config.toml
head_dim = 128
vocab_size = 32000
positions = "learned"
qk_norm = false
attn_scale = 0.0884
init_std_qkv = 0.0172
optimizer = "muon_variant"
lr_mult_o = 0.848
lr_head = 0.00911
warmup_steps = 200
decay_shape = "pow"
MLP neurons of a small language model. Each row is named by its layer, matrix (up: input weights) and neuron, and shows model dimensions 357-452. Each number is 128 + 24 x the weight over its row's rms, rounded and kept within 0 to 255.
Before each neuron's rows is what it responds to, as a language model described it from the Wikipedia text at the highest values.

Responds to: Word after indefinite article. The first word or piece of a noun phrase right after a or an (a $300, a national, an invitation), the article a itself, and New or United in names like New York.
L6.up1929 [118 134  74  87 159 135 149 121 120 150 125 120  87 136  97 154 115  82  94 155 149  97 152 134 146 104 120 132 142 142  92 103 132 121 123 127 113 130 159 130 143 127 114 151 139 134 131 162 139 107  75 131 154 112 128 162 170 139 122 126 156 133 107 136 157 128 133  99 163 135 108 165 146 136 144 134 131 148 138 174 141 118 148 143 164 109 137 106 131 135 181 104 155 137 100 141]

Responds to: Table cell values. Cell contents in pipe-delimited Wikipedia tables, especially zeros in sports stats columns and trailing headers like Ref; also scattered punctuation in prose.
L6.up1968 [102 137 124 123 104 127  78 112 107 139 130 109 129 144  91 100 123 137  97 106 128 153 145 166 101  99 139 120 136 128 144 151 136 105 140 121 129 104 107  87 153 109 155 137 112 129  99 168 144 126 130 129  99 141 117 145 136 137  99 150 127 137 101 133 128 125 156 126 102 105  88 140 149 114 129 105 159 152 118 120  87 112 116 159 117 102  88 190 139 148 131 168 106 111 155 135]

Responds to: Role or distinction predicate. Function words in biographies that open a statement of someone's role, honour or distinction, such as was made, one of the, is known.
L11.up485 [126 137 117 159 115 120 145 143 116 138 156 182 151 115 136 115 110 140 127 134 121 157 146 123 125 151 123 136 112 146 112 114 112  97 117 112 127 120  97 105 129 130 139 101 126 137 143 103 125 130 145 106 125 148  74 122 140 120 177 122 138 110 141 123  90 113 136 147  89 131 125 131 175 101 136 126  85 145 126 104 136  98 105  98 122 106  93  93 110 115 154  99 123 129 132 136]

Responds to: Route and location connectors. Dashes and prepositions linking place names in geography and transport text, such as Howrah–Delhi line, km from, south-east, runs between.
L5.up250 [122 116 139 133  98 149  91 115 145 163 101 131  94 182 112 134 122 103 128 127 141 110 120 111 127 163 106 139 131 106 129 140 143 117 108 152 109 169 133 149 143 148 136 135 148 109 105 115 143 160 149  95  94 147  96 133 138 163 110 124 116 134 141 101  97 123 136 166 122 143 175 185 168 165 151 114 106 172 174 134 114 146  95 143 130 136  95 111 131 103 131 105 139 113 119 108]

Responds to: Personal first names. First names, name pieces and initials with their period, coming just before a surname, e.g. Klaus, Sven, A., Kim; weakly also there were, may be.
L5.up1719 [ 93  69 136 144 142 108 153 156 122 130 144 148 180 130 135 149 134 156 151 130 130  96 109 118 116 161 141 129 129 147 121 151 116 101 177 140 129 143 106 135 169 161 103 143 172 171 165 117 114 117 148 153 110 152 100 130 203 166 136 170 133 118 138  92 100 141 136 144 121 114 101 108 157 125 167 117  88 108 119 159 121 132 121 134 114 145 107 133  94 106 155 131 123 110 136 128]

Responds to: Heading closers, compound hyphens. Closing ==, === or ==== marks that end a wiki section heading (Gallery==, History==), plus hyphens joining compound names (Creed-Drago, Campbell-Taylor, KRS-One).
L5.up2559 [144 150 139 143 132 137 147 108 111 158 152 111 133 136 119 114 146 134  68 114 165 120 133 125 122 100 106 124 130 114 150 138  95 108 149 166 120 126 128 130 170 146 130 140 125 140 162 153  92 173 133  84 136 108 146 154 107 149  96 104 147 114  98 146 167 143 134 116 138 126 104 157 138 116 144 109 109 151 114 144 145 133  87 104 107 147 107 168 156 125 117 121 139 164 117 157]

Responds to: Given names in lists. First-name tokens that begin a person's name in tables and lists, right after a pipe, comma or colon, e.g. Daniel, Susan, Grant.
L11.up190 [ 58 118 110 132  90  70 125 129 134 158 156 152 122 143 155 128 127 169 143 138 103 126 108 135 111  96 149 134 125 130 169 125 112  97 135 156 161 170 104  99 125 100 117  99 146 126 116 157 126 151 172 115  91 121 107 127 124 170 134  97 118 165 167 126 150 130 111 139 134 109 140  95  99 115 144 184 122 122 145 131  92 124 110 128 126 102 146 125 177 173 161 102 148 110 104 133]

Responds to: Section-heading closing marks. Closing == or === marks that end wiki section headings like Species, Current squad, Track listing, often near tables; weaker on commas and table pipes.
L6.up1969 [157 125 126 206 166  93 127 140 118 101  99 143 126 106 158 116 106 147 126 120 166 117 147 172 144 130 126 149  84 121 139 126 107 120 104 135 117 130 170 114 106 181 153 144 113 125  93 159 141 106 107 107 142 122 146 153 120 160 173 136 144 106 117  85 143  91 128 112  82 142 132 153 146  98 123 132 147 117 103 145 145 145 131 123 142 145 115 167 140 103 168 143 155  96  69 135]

Responds to: Partitive "of" after numbers. Fires most on "of" after one, two, most, group or members, as in "one of the lookouts"; more weakly on the, a or an opening a new noun phrase after a comma.
L5.up954 [160 117 109  96 105 130 120 172 116  99 120 151  92 141 107 123 147 125  91 127 100 153 102 120  96 124 140 156 141  86 153 191  82 154 149 100 127 156 120 134 125 132 133 141 107 174 112 123 132 141 116 153 125 162 153 129 175 110 166  89  97 148 120 136  93 123 155 122 112 133 149 119 132 137 112 191 101 120 133 172 154 108  75 116 127  96 110  68 112  89 189 125 114 125 158 175]

Responds to: Wikipedia table cells. Cell contents between pipe separators in Wikipedia tables, mainly header labels and score zeros, such as Title, Position, Certification, 0.
L11.up1120 [121 114 121 114 124 148 116 122 124 124 106 119 120 101 149 146  88 153 122 136 134 130 121 167  89 163 125 100 162 152 138 210 125 117 122 160 167 144 144  95 133  90 113 135 116 160 141  81 115 166 121 141 119 135 154 116 120 148 132 112 127 111 137  90 114 130 122 185 101 128 114 103 131 105 137 115 169 119 118 115 140 159 135 110 143 148 138 129 151 126 122 143 126  82 146  97]

Responds to: Start of multi-word names. Opening tokens of multi-word place names, titles and roles, e.g. San (Francisco), North (Carolina), St. (Bonaventure), State (Council), chief business officer, plus many line breaks.
L11.up1486 [159 162  92 117 105 125 103  90 143  96  93 142 101 148 101 109 142 130 163 176 125 127 155 125 164 101 149 139  95 131 151 129  88 113 135 123 108  81 137 125 104  89 110 141 166 145 127 133 174  90 178 159 169 133 125 132 127 160 165 135 141 110 105 107 106 113 112 161  99 136 144 114 127 153 109 167 131 165 141 133 145 124 142 115 114 131 101 138 160 111 131 136 113 158 135 112]

Responds to: Role nouns after copulas. Role or position nouns completing "was a / became the / served as", such as father, professor, owner, governor, CEO, plus following of/to.
L5.up1012 [124 121  96 105  98 140 168 113 152 123 120 140 162 154 115 152 114 109 121 137 129 140 108 126 125 157 122 102 104 106 136 120 152 167  93 131 101 142 107 150 125 116 153 134 123 171  89 187 118  77 134 123 104 120 143 137 164 117 163 155 157 109 170 149  98 120 108 145 108 162 114  92 138 107 132 136 137 146 121  94  91 130 148 135 103  96 115 129 168 106 133 117 158 128 118 111]

Responds to: Table cell numbers. Numbers and pipe separators inside Wikipedia tables, e.g. stat cells like 0, 5, 3rd; also "(" after a name, hyphens in "300-ton".
L11.up417 [130 121  96 121 125 114 145 159  70 106 111  99 113 137 111  88 128  97 148  76 126 101 121 161 146 166 154 162 126 147 118 163  78 161 125 137 124 153 121  91 114 139 138 128 117 147  98 153 126 124 141 145 123 165 134 145 114 132 119  84 155 174 162  75 118 138 110 134 142 105 172 115 116 146 159 110 107 119 107 114 170 136 145 107 145  89 146 141 103 105 121 131 163 124  91 142]

Responds to: Table cells and contrastive clause starts. Empty or numeric cells following a pipe in wiki tables, and clause-opening words after a comma or "not", like but, as, and.
L5.up516 [113 111 159 126 155 165 125 112 134 134 132 147 122 141 136 168 115 136 133 176 115 166 122 134 164 160 154 137 175 150  84 128 121 158 125 121 159 142 143 132 123 171 148 165 117 132 157 123 102  86 104  90  97 125 101 117 125 129 132 140 133 127 124 123 162 123 138 102 141 126 104 116 132  82 114 142  93  56 129 153 154 128 141 132 167  80 141 103 164 117 144 163 145 120 145 102]

Responds to: Table row boundaries. Pipes and line breaks closing rows in Markdown-style tables, such as header rows before |---|, stat rows, and certification lists; weaker on scattered prose words.
L6.up459 [161 136 146 123 104  83 128 101 120  93 135 109 126  69 147 120 119 115 143 143 135 162 139 174 130 138 128 112 107 150 140 138 177 155 146 122 121 152 179  59 177 119 153 159 153  95 118 145 157 127 107 120 134 120 137 121  51 161 109 155 153 128 146 121 126 118 114 112 138 174 127 109 121 131 111 101 153 146 135 148 156 124  99 132  93 139 142 132 136 130 109 114 135 162 117 108]

Responds to: Table and list field boundaries. Fires on separators and next items in structured Wikipedia data, mostly table cell pipes, list line breaks and semicolons, as in "| 15 |".
L11.up1399 [107 147 173 113 105 113 129 111 115 118 119 168 137 129 122 125 106 114 129 101 153 154  82  99  71 134 115 140 116 129 110 160 106 133 137 135 109  90  94 122 127 138 144 104 158 103 145 135  74 128 113 157 126 142 122 151 126  66 144 124 127 118 142 115 119 132 110 127 121 153  85 141 104 132 121 106 147 132 149 125 177 148 122 134 151 126 152 140 108 138 143 141 130 164 143 150]

Responds to: Word starts and table numbers. First word pieces of split, often foreign names or titles (Di-placanthopoma, Le Fi-garo, Moholy-Na-gy), and single numbers like 0 or 1 in wiki table cells after a pipe.
L5.up2333 [161 121 165 107 129 146 134 159 137  84  78 112  93 161 133 150 119 151 137  92 156  97  85 112 132 131 127 130 118 157 159 149 131 147 120 147 174 145 152 160 155 136 126 103 103 134  86 182 119 119 128 134 107 182 121 115 130 109 118 133 183 108 176  85 119  61 139 139 127 153 114 115 122 148  94 106  70 130 106 117  79 114 105 124 146 123 141  91 121 104 125 110 160 121 154 128]

Responds to: Field and heading end markers. Closing delimiters in structured wiki text: table-cell pipes before the next value, closing == or === after section titles, and semicolons in data lists.
L11.up2448 [140 145 133 120  75 122 118 120 111 135 146 132 136 165 129 116 109 155  95 147  86 155 110 104 164 136 141 115 170  80 103 111  94 108 101 105 126 156 141 125 111 146 130 147 111 137 117 153 141 142 121 128 150 165 124  85 116 131 139 121 153 164 126 166 122 109  83 118 129 144 129 128 136 138 115 107 110 170 171  98 137 117 159 124 184 111  93 116 170 153 164 151 159 147 106 145]

Responds to: Factual detail slots. Tokens opening a fact in stub-style Wikipedia prose and tables, often after on or at: dates, coordinates, places, call signs, table cells.
L5.up2608 [133 158 143 170 134 149 178 108 159 129 102 132 159  96  67 129 108  74 118 109 129  80 111 126  98  98 108 165 121 146 134 107 170 159 157  84 137 156 128 101 141  96 135 142 165  99 120 166 139 149  97 119 117 102 112 113 163 140 120 128 155 105 128 158 135 123  87 115 113 167 121  91  93 141 135 109 135 162 140 126 103 126 156 156 128 115 100 104 104 144 164 156 130 116 141 130]

Responds to: Table cell separators. Pipe separators and numbers in the middle columns of Wikipedia tables, such as sports stats rows (Pld | W | D), track listings, or semicolon-separated scores.
L6.up2927 [133 117 100 133 136 121 143 106 112 127 124 145 130 114 127 125  81 117 116 107 143 152 117 117 196 131 123 156 125 139 169 151 144 106 106 120 119 148 121 148 159  91 114 133 154 145 133 157 140 150 142 104 133 140 159 155 159 121 155 153  93 164 154 141 127  98 134 162 150 123 122 161 120  79 120 153 119 107 152 200 135 118 108 136 101 108 118  82 159 118 138 110 129 124 154 127]

Responds to: Range and list connectors. Connectors after a first item, like to in "from 1851 to 1854" and "from 6,548 to 17,347", and list-joining and, hyphens, dashes, line breaks.
L5.up2964 [109 100 106  84 139  90 102 136 118 125  96 128 133 111 145 100 168 112 165 157 103 155 126 158 181 153 140 157 127 142 116 142 146  95 114 157 126 129 113 166  70 122  71 146 156 120 108 145 117 117 160  97 176 103 104 106 134  93 130 152  98 126 157 117 124 121 139 112 139  99 122 122  98 129 174 134 146 119 103 145 107 103 129 119 111 149 122 134 146 115 102 149 177 160  86 158]

Responds to: Name pieces and determiners. Mostly inner or final word-pieces of surnames and proper names (Bib-escu, Bird-well, Long-hurst, Manito-wo-c), also articles, commas and table pipes.
L11.up2124 [127 109 110 127 115 142 146 151 150 151 169 148 140 149 150 116 159 149 139  91 198 158  95 103 100 118 117 135 105  82 134 164 115 146 125 108 112 107 108 140 149 123 115 124  96 168 172 127 110 168 145 103 153 162 119 109 183 103 137 168 114  91 141 193 126 114 116 121  72 143 116  84 152 117  95 138 160 126 129 135 132 114  92 135 169 107 124 116  93 132 150 101 124 188 116 159]

Responds to: United States continuation. Mostly the word States after United, and US before Air/Navy, in military, legal and political text; also weak scattered tokens like to, elected, 's.
L6.up1774 [107 127 149  97 116 132 154 168 131 148 106 132  85 140 107 112 127 116 116 160 164  95 118 106 121 107 137 113 124 145 129 111 126 149 108  88 109 139 132 110 122  84 110 166  90 148 167 151 143 143 121 138 147  93 122 177 184 143 155 116 122 135 154 118 133 111 118 122 116 121 134 148 172 150 121 145 144 100 117 157 101 147  61 110 106 131 147 126 152 157 149 132 102 146 168 126]

Responds to: Spatial position nouns. Nouns for places, ends and positions in physical or route descriptions (the point, the banks, either end, a stream), plus highway numbers after US or MS and scores after W.
L6.up706 [160  86 155 119 141 152 125 149 152 122  93 139 116 112 164 146  65 133 111 114 117 135 114 151 136 138 140 122  95 130  84 156 125 164 134 141  90 156 129 114 110 105 134 163 100 129  96 139  89 118 129  93 112 152 100 179 126 162 119 139 124 100 150 112 109 162 169 137 122 111 146 143 128 111  84 100 121 171 137 171 108 147 103 123 169 120 138 126 114 112 131 113 145 116 135 143]

Responds to: Railway and road routes. Mid-phrase tokens in descriptions of railways, roads and transit lines, such as "section of", "intersection with", S-Bahn, Santa Fe and Minnesota Northern; it fires weakly on scattered tokens elsewhere.
L11.up2341 [100 150 121 149 117 184 109  62 140  83 129 155  92 157 140 152 103 115 102 171 129 121 129 151 138 133  93 154 147 137 119  76 158 150 137 127 109 145 162 137 153 101  74 134  80 167 146 145 174 146 133 159 118 203 107 146 128  90 138 168 116 110 116 127 149 111  98 164 158 139 112 117 150 113 147  89  85 106 135 132 100 129 157 113 143 109 119 140  86  68 127 103  83 121 147 136]